config = dict(
    n_layer=11,
    d_model=192,
    n_head=6,
    n_kv_head=6,
    head_dim=32,
    d_mlp=576,
    vocab_size=1953,
    activation='relu',
    norm='layernorm',
    norm_place='pre',
    norm_eps=1e-05,
    positions='learned',
    qk_norm=False,
    attn_scale=0.177,
    bias='all',
    tie_embeddings=True,
    parallel_block=False,
    init='normal',
    init_std_qkv=0.0361,
    init_std_o=0.0077,
    init_std_up=0.0361,
    init_std_down=0.0077,
    optimizer='muon',
    lr=0.0154,
    lr_mult_o=3.0,
    lr_mult_down=1.5,
    beta1=0.93,
    lr_head=0.00791,
    grad_clip=1.0,
    warmup_steps=200,
    schedule='wsd',
    decay_fraction=0.573,
    decay_shape='linear',
    final_lr_fraction=0.05,
    batch_tokens=32768,
    seq_len=512,
    doc_mask=True,
    train_tokens=166800000,
    steps=5091,
    dataset='wikipedia_en',
)
MLP neurons of a small language model. Each row is named by its layer, matrix (up: input weights) and neuron, and shows model dimensions 0-191. Each number is 128 + 32 x the weight over its row's rms, rounded and kept within 0 to 255. Numbers have three digits each.
After each neuron's rows, "fires after" lists the tokens most often just before its 100 highest values on Wikipedia text that the model never trained on.

L7.up16:121147144116123154231080105124075115131069134088149165113119113181152080183133062134104156139147079091076067068147178090093163122142064113150118144089120166116148130110194139169103112124161091139144121151125140145155102083088139120132076131127139079115094104098131129119165098131090122142095139190108168095086132146121090066081135160111144185110095128090142166160118084140083192122171155163127206107147143141135167106134131133150112133173156103145157147177122151114144116113118133077162132165132090123125127099175105179088171190122103077125089174126117121189105073179113162118
fires after: " at", " ", " for", "out", "w", " t"

L7.up268:085148054144120177130151072114100127125151148112117139061128122135105180148151152143086148094175112080171162100115140146078111127182099186071152094099140159158164151088149141175093160168147075123120180114149163121170092157140127114120060177134165184129132113089111145089176103112148143135055082138166133123092158102118127164097120152129110154131060141100104090097129116177129133129119160131169110127165174171118150094130108110113106145199119090124108118198167179118105039136154093132163158147168087124070133107115039117142124097110056162100154114149147139123096156163094105134
fires after: "it", "her", "out", "ort", "ut", " north"

L6.up373:173078100104185138082151114128154102152128088112126095064073098156183133097134155181180141149135156168065123111113096152132197113126140128111146165160116192149124132145163113132139190112064161084135129126175114120101108113210099127152093150145159128191173121137143158130101118060103102142097145178155144096145132203141167084156114136115181151117116202112086118119125149115122109121148161126147184121133166176083119087069116153086117146106060114123115105131143141078153121115172137157060134176135125106156071081096133127085142101127098085065143166072123115084147145166135084111
fires after: ".", " al", "ly", " a", " sup", "l"

L6.up261:102111196190112160155167085099125150173065112154084139125182152074164108074134157135156116163154096074109153112161137157114090160152077103138097162115149154101049111164130138178112109126070161090095046108158118085074238171114084138117086129128160129117101176109150136112136129093128063186068062137160086117143129156158141133092154115078144132108136169159104152129122155142073128102119159135134129125107114162133116093119157116131147193130191166167120119122161116142057173129135148115114113093127099120178110113113151105172134151143059124139116165123093116150182136103142105152
fires after: "r", "iv", " C", " inv", " ind", "v"

L5.up509:107141148140142163105100193125112107163127092137094112149092106152153081116088102123165184158153162111121126153104150118088123117127089125150101152131078104146125125118167155170096118189124113148129123086171108201120128075093062047179089083113123123176190147131064099164055145180122136163107127086198141085117124153117233111123109154120175119145081196122097159060092156114153114119069077139114159157144099163131124113153130126141117191118108149130098116051143140082181121198152108075110109177122122086140121113166146112130115143132144100120074127119139119131117151164147163147
fires after: " inv", "v", " C", " cont", " c", "r"

L5.up438:077153132173076138183176128145106192120187058140154158116126198107092129150105083081090099124126118210116073125147113153149145153159137132094112167123099156142131125106150142124150166099155073089112148146185166220079144142152072050135149081135193155115119128160154094072100070105120152137135099185122139125092108138106124103102151087124124135093111112160135116146152170099138130098164112115130122165133193068113189094149136127137156103098132102097135148101084090100135143129182129152098099139185137157124131166125099122135069123124172186111109194115131136066102088134171087105
fires after: " B", " c", " b", " t", " ch"

L8.up409:117137119199140093131121130142170079153126140110119144100074129127143111097094135144070120197172148056102093116133149153154107098132126178135110100134134141120141162101131117124190140122200222086130080131172131161142065123164169184113101080167063120139121113106111141095124111162113152094139113084175137156134157103111058090120133103119146134092132126123179154142134136123104132151081115123110137124109075155112198163104139114080154178090129125130102156154049202125109152137115155099147114132165103173170161094090113140175117165160109104122113165125074165084142215151102082047
fires after: " ", " to", ".", ")", " a"

L6.up0:084135064142153164133094044193097144117113137139170095127167153109125134126193137154198141139089160160147112132167108104164148105117169066156186121140143119115118155197103098133104151138110144136160099185109134085097124122171078150150144130126138145136105151103114142178109129086107126147091132113123148125163191151043103122109133139064100045142183148211079144090110102067100161104093111125125151154104123149087113094180176139095195123137153121125101163105142116143097083146109078138159133097134140082144122172118136118089144099146089102079148159027164152134150111156141159104
fires after: " Al", "l", "em", " al", " El", "m"

L6.up379:092153160118091157118117123178118159216145117158118133107130171142156103164111100164132135069181145170141129136132113125156114145128097170084084142115167145147100133175088108090042079124175116088096121124101095163122170111143073122131101124139122201064067120075035141087104161154092146139139144100134160164145079124137153077150123076097129155157098104076074176195182178186143093120109159165138151150137144096105168160122178169138150160138115090106100128093148144143191090134177076124096081116094113134109123107119095137183157162159128116151157111148152142081107107094127109138
fires after: " c", "–", " C", " ", " B"

L5.up0:149143114144136143158153206125114109090153086205121160136131173146167126167148093155123143091131136086123163129076069133123123104128092109131114178154130106116133150108112174107057107080085117138123149136116168102113163110117165086132151136137143067101111079065096135152146154095075217105080091082128135162152158083167147124126139107114119103135177190176155148145172147148121102113078115146159139101132178142131086069075179225094151169113099092155112181123084156111155112155105055135084151089084147054102151169177122079133116133175146097118126124125133112102106131106162145161
fires after: "1", " ob", "2", " ", " In", " b"

L6.up9:170082106071167122142128128106127125135128135136183155096031112156167201113126111101123133141124164133164046127126105132168160118127164146146094139072105076101120131098088169106118091073134165149100142123164163133145136156173176114084122116089134129107164163111175148140172180101114110121139152188142192143143120185139172075105077090126142142119185156137099133190097155127126097135133058161141139099156065114146152135142147096167107061171119123196053155105112135122115166097168107092132061084116163110086160121109111112116173057163088157097088109090100143130126098128156145117
fires after: " b", "-", " bro", " st", " \"", " re"

L8.up548:133177131150164141139118078116204132133110078124183158137122161154126149005169099136126109117104131114141145148105083168156108176176117118128115150216148091157149122080115136110087140151131139125071183100168088165121098088116103148160132129126171164154120102123111148096092154099045077116115183109185125122169143131146111077109090114115119188121089083128055140134124104158082069155143077094199115094166145132135196124151203141130149101134108128154093152121094136111122105082125146085116165100102130126154207143119121093114166098125083126096117153192143126105126103147132132128
fires after: " to", " the", " and", " his", " \"", "==="

L6.up540:122105091135132074138159181100164194110177086126106118163145099104054193149146101126124115156124120140156094084141132068175168128119137152107135126117093105132173122144157164166124083076107151120117223158128106113160104169173084089162103130109114123122122191154129138106125150145168136154121121088153138194055113117118110069160134148235135077134151058105123156118155087118145081104131084135124147135080190084158112082084170151147118114164118145118129076121168131131111164118150162131115105065081159150078136084206106090121070123116087130119142130141158134100164128156135148166
fires after: "st", " st", "1", " comp", " const", " c"

L7.up277:219073094195168159124119143163149130099130088139068115124157145120160134112125149183178076138117152137084150147136106116150177115097113156106167092114140051076137151156162146157141115166138140088140135164157154170078135085114081132150130074076136114130140057159146123179176107136044145099144101118122121069149102120140120124105109139098124077112161130144064156159156094124149094150178125145122155106180090176109071142213129109075149098112127099118090158170137113166173070085125143154073095136134132112191137109082154130105092091147099105130133131174125170171112176136157165137
fires after: "pp", "em", " add", "l", "el", "cl"

L6.up399:108170125146113124132128127151151126119148056105154173066208151148086150158138117123171117050130145106124157133104122127112155108138118201096091164114117150124150090079158094122145141118131154128181120137134038133134082128076097172129102132192170137139132166160109120122135161121107173090148108164194172104115131092117140100107102166145158140126067117158072055088135153132090143082106142099135175107105192166097091075096091188177084063095123159116133123110173207144176132136129160161118134120100085161090093144082083164144135098123090105094179124144103097162105142184126128128
fires after: " p", " P", " sp", ".", "l"

L5.up19:129204081132086161183187133090127096108117119111137110088184084169125156104132107177191101066160111144180119246189184135118150157143158078154071090140111125123106137113126151090133077109129113166108130104083052114085114171139147145169075134086157198102138150128079111119170158111132153133170076176155168123140066095187075141105139136157089105148137136139156166162113133075119087130092122151166099109093111133099111075115128129116171128153161164138089107124146154095183138137130084118116052170095112122163140062108113140134146122147120160125142132142124132138158121109106118121
fires after: " l", " c", "C", " C", " sp", "l"

L7.up89:213125127154105163122103131108165113142156172125129153089041053191160071076163088111134106107106125148118157103092131123085180156150144168109111133124178100152165153132114123132114109113074116133086139126100101194071150129137165118192210127126139163144171115087120100205155161112092130123116153140182146175173165096089150114143148101120129139066164104120058113152147150151109083103116089119147129134130183183147097146104127087109143141133101089151167103128147129135095137099111122076056123112121146104108123143100082081151157129189098164064125125130079109157122200143176132166
fires after: " re", "-", "om", " term", "em", " dis"

L7.up164:090149143076118136061062118115179100162114090153023079108077142124120122130120168144070147119113151105068148147126148176136147068152191133136140170047135115148144139160143145159142150097109137117154060175119120108115075159167134133121209093086151123115142119112173139106098120064162160142084119115128178064152141120156071144108161140091144173115103139144131175155112136192115110143100126076091126113126128147097109078147120158111149149124136150123191103110166127118134127199191132185098133110062131118089176131122197168130122105121076114152095146137130138160153094161140082122
fires after: "A", "s", " S", "ig", " G"

L6.up154:144164119158098106124128147107136177179150149118157096107108117112137068160108151086172140172140172152135114126150120114174086150167156178152129101141132164142109141088166121215174054175090145065124118114117130155141149134160153054111113102089083151137117083093166074166178167163189086121134109147147079096095065121125136141091131131133182169151070206125105132140108049094087066188137123109155116124108118103170091088147114056149138169093165106135136120110105116119124147052157146075141132115145125099174146142175175107106136127094139178160090102151098126095126134110148113088
fires after: " c", " C", " rec", " t", " sur"

L5.up472:170104133132108142178146127136134116165104084160183148079108102199124119118090155108043123115150102131125140116131105104158170137148090135053138207130135053093131145153096119085132135112188132110107126078098118122118161212136115153163103125134066126137065119148087102096131116148114058147136120098108096125089086148126176151150140106146116175093183123149063143121161094149124144140107106170136167135096128126099190120143150188139114134097154117164145136151125175134109221107171129242108117163109157102155171100116066083106127135109108158123141158130144125109096154173093061135
fires after: " of", " in", " Br", " Ar", " were"

L7.up471:148130141133140116122136108174103150155148164060066089062127148159124115129123102079208114160133165132138166150173145163138175166106130178104130143114112134110126118125105106118097107144126076172135148082104124115098042097135146158151133197109208126090162151135178154186105086097128161139104122236128189145169143180076180126084139150071098078145124124105111086110097144144162165163125152101130134115088089146118124124200067075143070124156129105154127105135144113149074133109096090145186127167109164138111145133138125074162108082125066130121112110098157114097126128172098140088
fires after: " s", " sim", "ort", "S", "out", " S"

L6.up391:188104136152144112108152126138108131078069096136109055156110136150113129136112121134155060132111099153073091115151166081073149115140039148149085097126161146188132112142150138161080074113092130104157090105104140139182113161126112133105160161128216166148126138121135059116163137108147037122136138137144120138129160129139148161115167109095112136152177149136125098087143134122172115136100119115201217083112115145095158088150118142147146112113149177158115071166139108081162167186145145130177079143140083113148131135122172097098201116132070120152101153163114104160163080189143113066
fires after: " in", " the", "tern", "estern", ",", "est"

L5.up280:078154150090116111135088139139131104071168139084162146123130165145138099158181200139173151150176116096187166133143105122127140134137156150124117118122152146131176143087131100122108150121115164100129136110169161066110098192113115132097140131163101099110187154065125130096124156124160147122137168166126132128181154107093107153094149107161173140146122122142173081115097137171081129084102122210098072134123159102080119125162104104135108129138143104157129161166173140129175118072118124092131161068089039187064093156138089136111143106103099158199105132048055062095143101171123085174
fires after: "\n\n", " w", " B", " b", " He", " to"

L6.up302:119111138173147106119110101151188133080168147113151146093138085142133126136107109110039107155169136085118090129094208115126130095142100126153089145167148189124159124126102110045208185112153160083114191128120144190100111124103090099138159127129136063080192107108149117109081024073097117116173220164117150064121113166116073096166126106117128128169139129146116114109131152112107129099157176158096127116132150131163098136127097102144128123141142103199103177095122158137160116161084120130125156129174138133172125153161114072139165142112108106084086158114155086109157172145172142131
fires after: " ", "re", "ed"

L5.up563:122065144122132110124129103064113075108163117102138144138110160133163191135161134151096217095173147170139131144144118130153075053136147098165110173121096124145132161130058132106095071132082150152087126166132128163112115118158185117091052149077152143130106114134149135138115182179073086100148199142090183109158118182132148116124156113143161155130132169144141096096080200153100071140084149147177158129113179138130130083123086085141128089137152145086084136129115183122134105141176153137155123094095080129118137088157059113153106106087169152147099098131172179088066143141141088110
fires after: " O", " re", "I", " E", " le", "-"

L7.up270:134151108113094100109154108155101089153140170096099078112135153126098139165148182160132063185175097117135136064190054116158147167153125148084129140214144094164169107131102089146105085126110148123141169131159115113135152121119128108102151068156110147121070161149111111082145160110106100192066136147165056108160137186125087182123149188084137148131124129183136085123095117148095087086083053112149197140059153145129148131122118153180092157109113140145152147171124183109153174126100069152162111146130087101126154171097105136161104149086075156150112127134132092111130096146142132069
fires after: ",", " in", "1", " north", " of", " Gu"

L5.up6:134152119107128117133138143110105099116132083095133130117162183168174194163088205123171145120099143147107123139104142134085160099143133070064107106178105102137139149131124132134133143151141108082162149114087131139167150211109098149103143153183185118094104116109160113096089158024149119110071165120080163186136157145110130091134100128135070130158146171120086118132085153107150210160147143085154139177163063138085089120104101143145076114152107160115034169155175100149080117159200102082128137141129086106196101161149097135133153105115117135099153162066123125165133118148138131144
fires after: " a", " al", " wh", " the", " Al", " Har"

L7.up211:191150108157152125162162102147148166079144092080205115077138135210134114151152093165153142118139084151096119118120078101190150188152098157146145153104128120112096175047181110114090105154136128104170105133130145127124073102126071188106109090100152129081151160129145147131124172134091098203114150085150178147111178070182146119070105145099123114178136139196131140103147185155134098116109151146108082146143083139106176063105139100135077094137113160149107113125151132103163097078176109106185112125078125101114129115179146150119119058093117099146110150171081114105122079107111139142
fires after: " the", " to", " b", "y"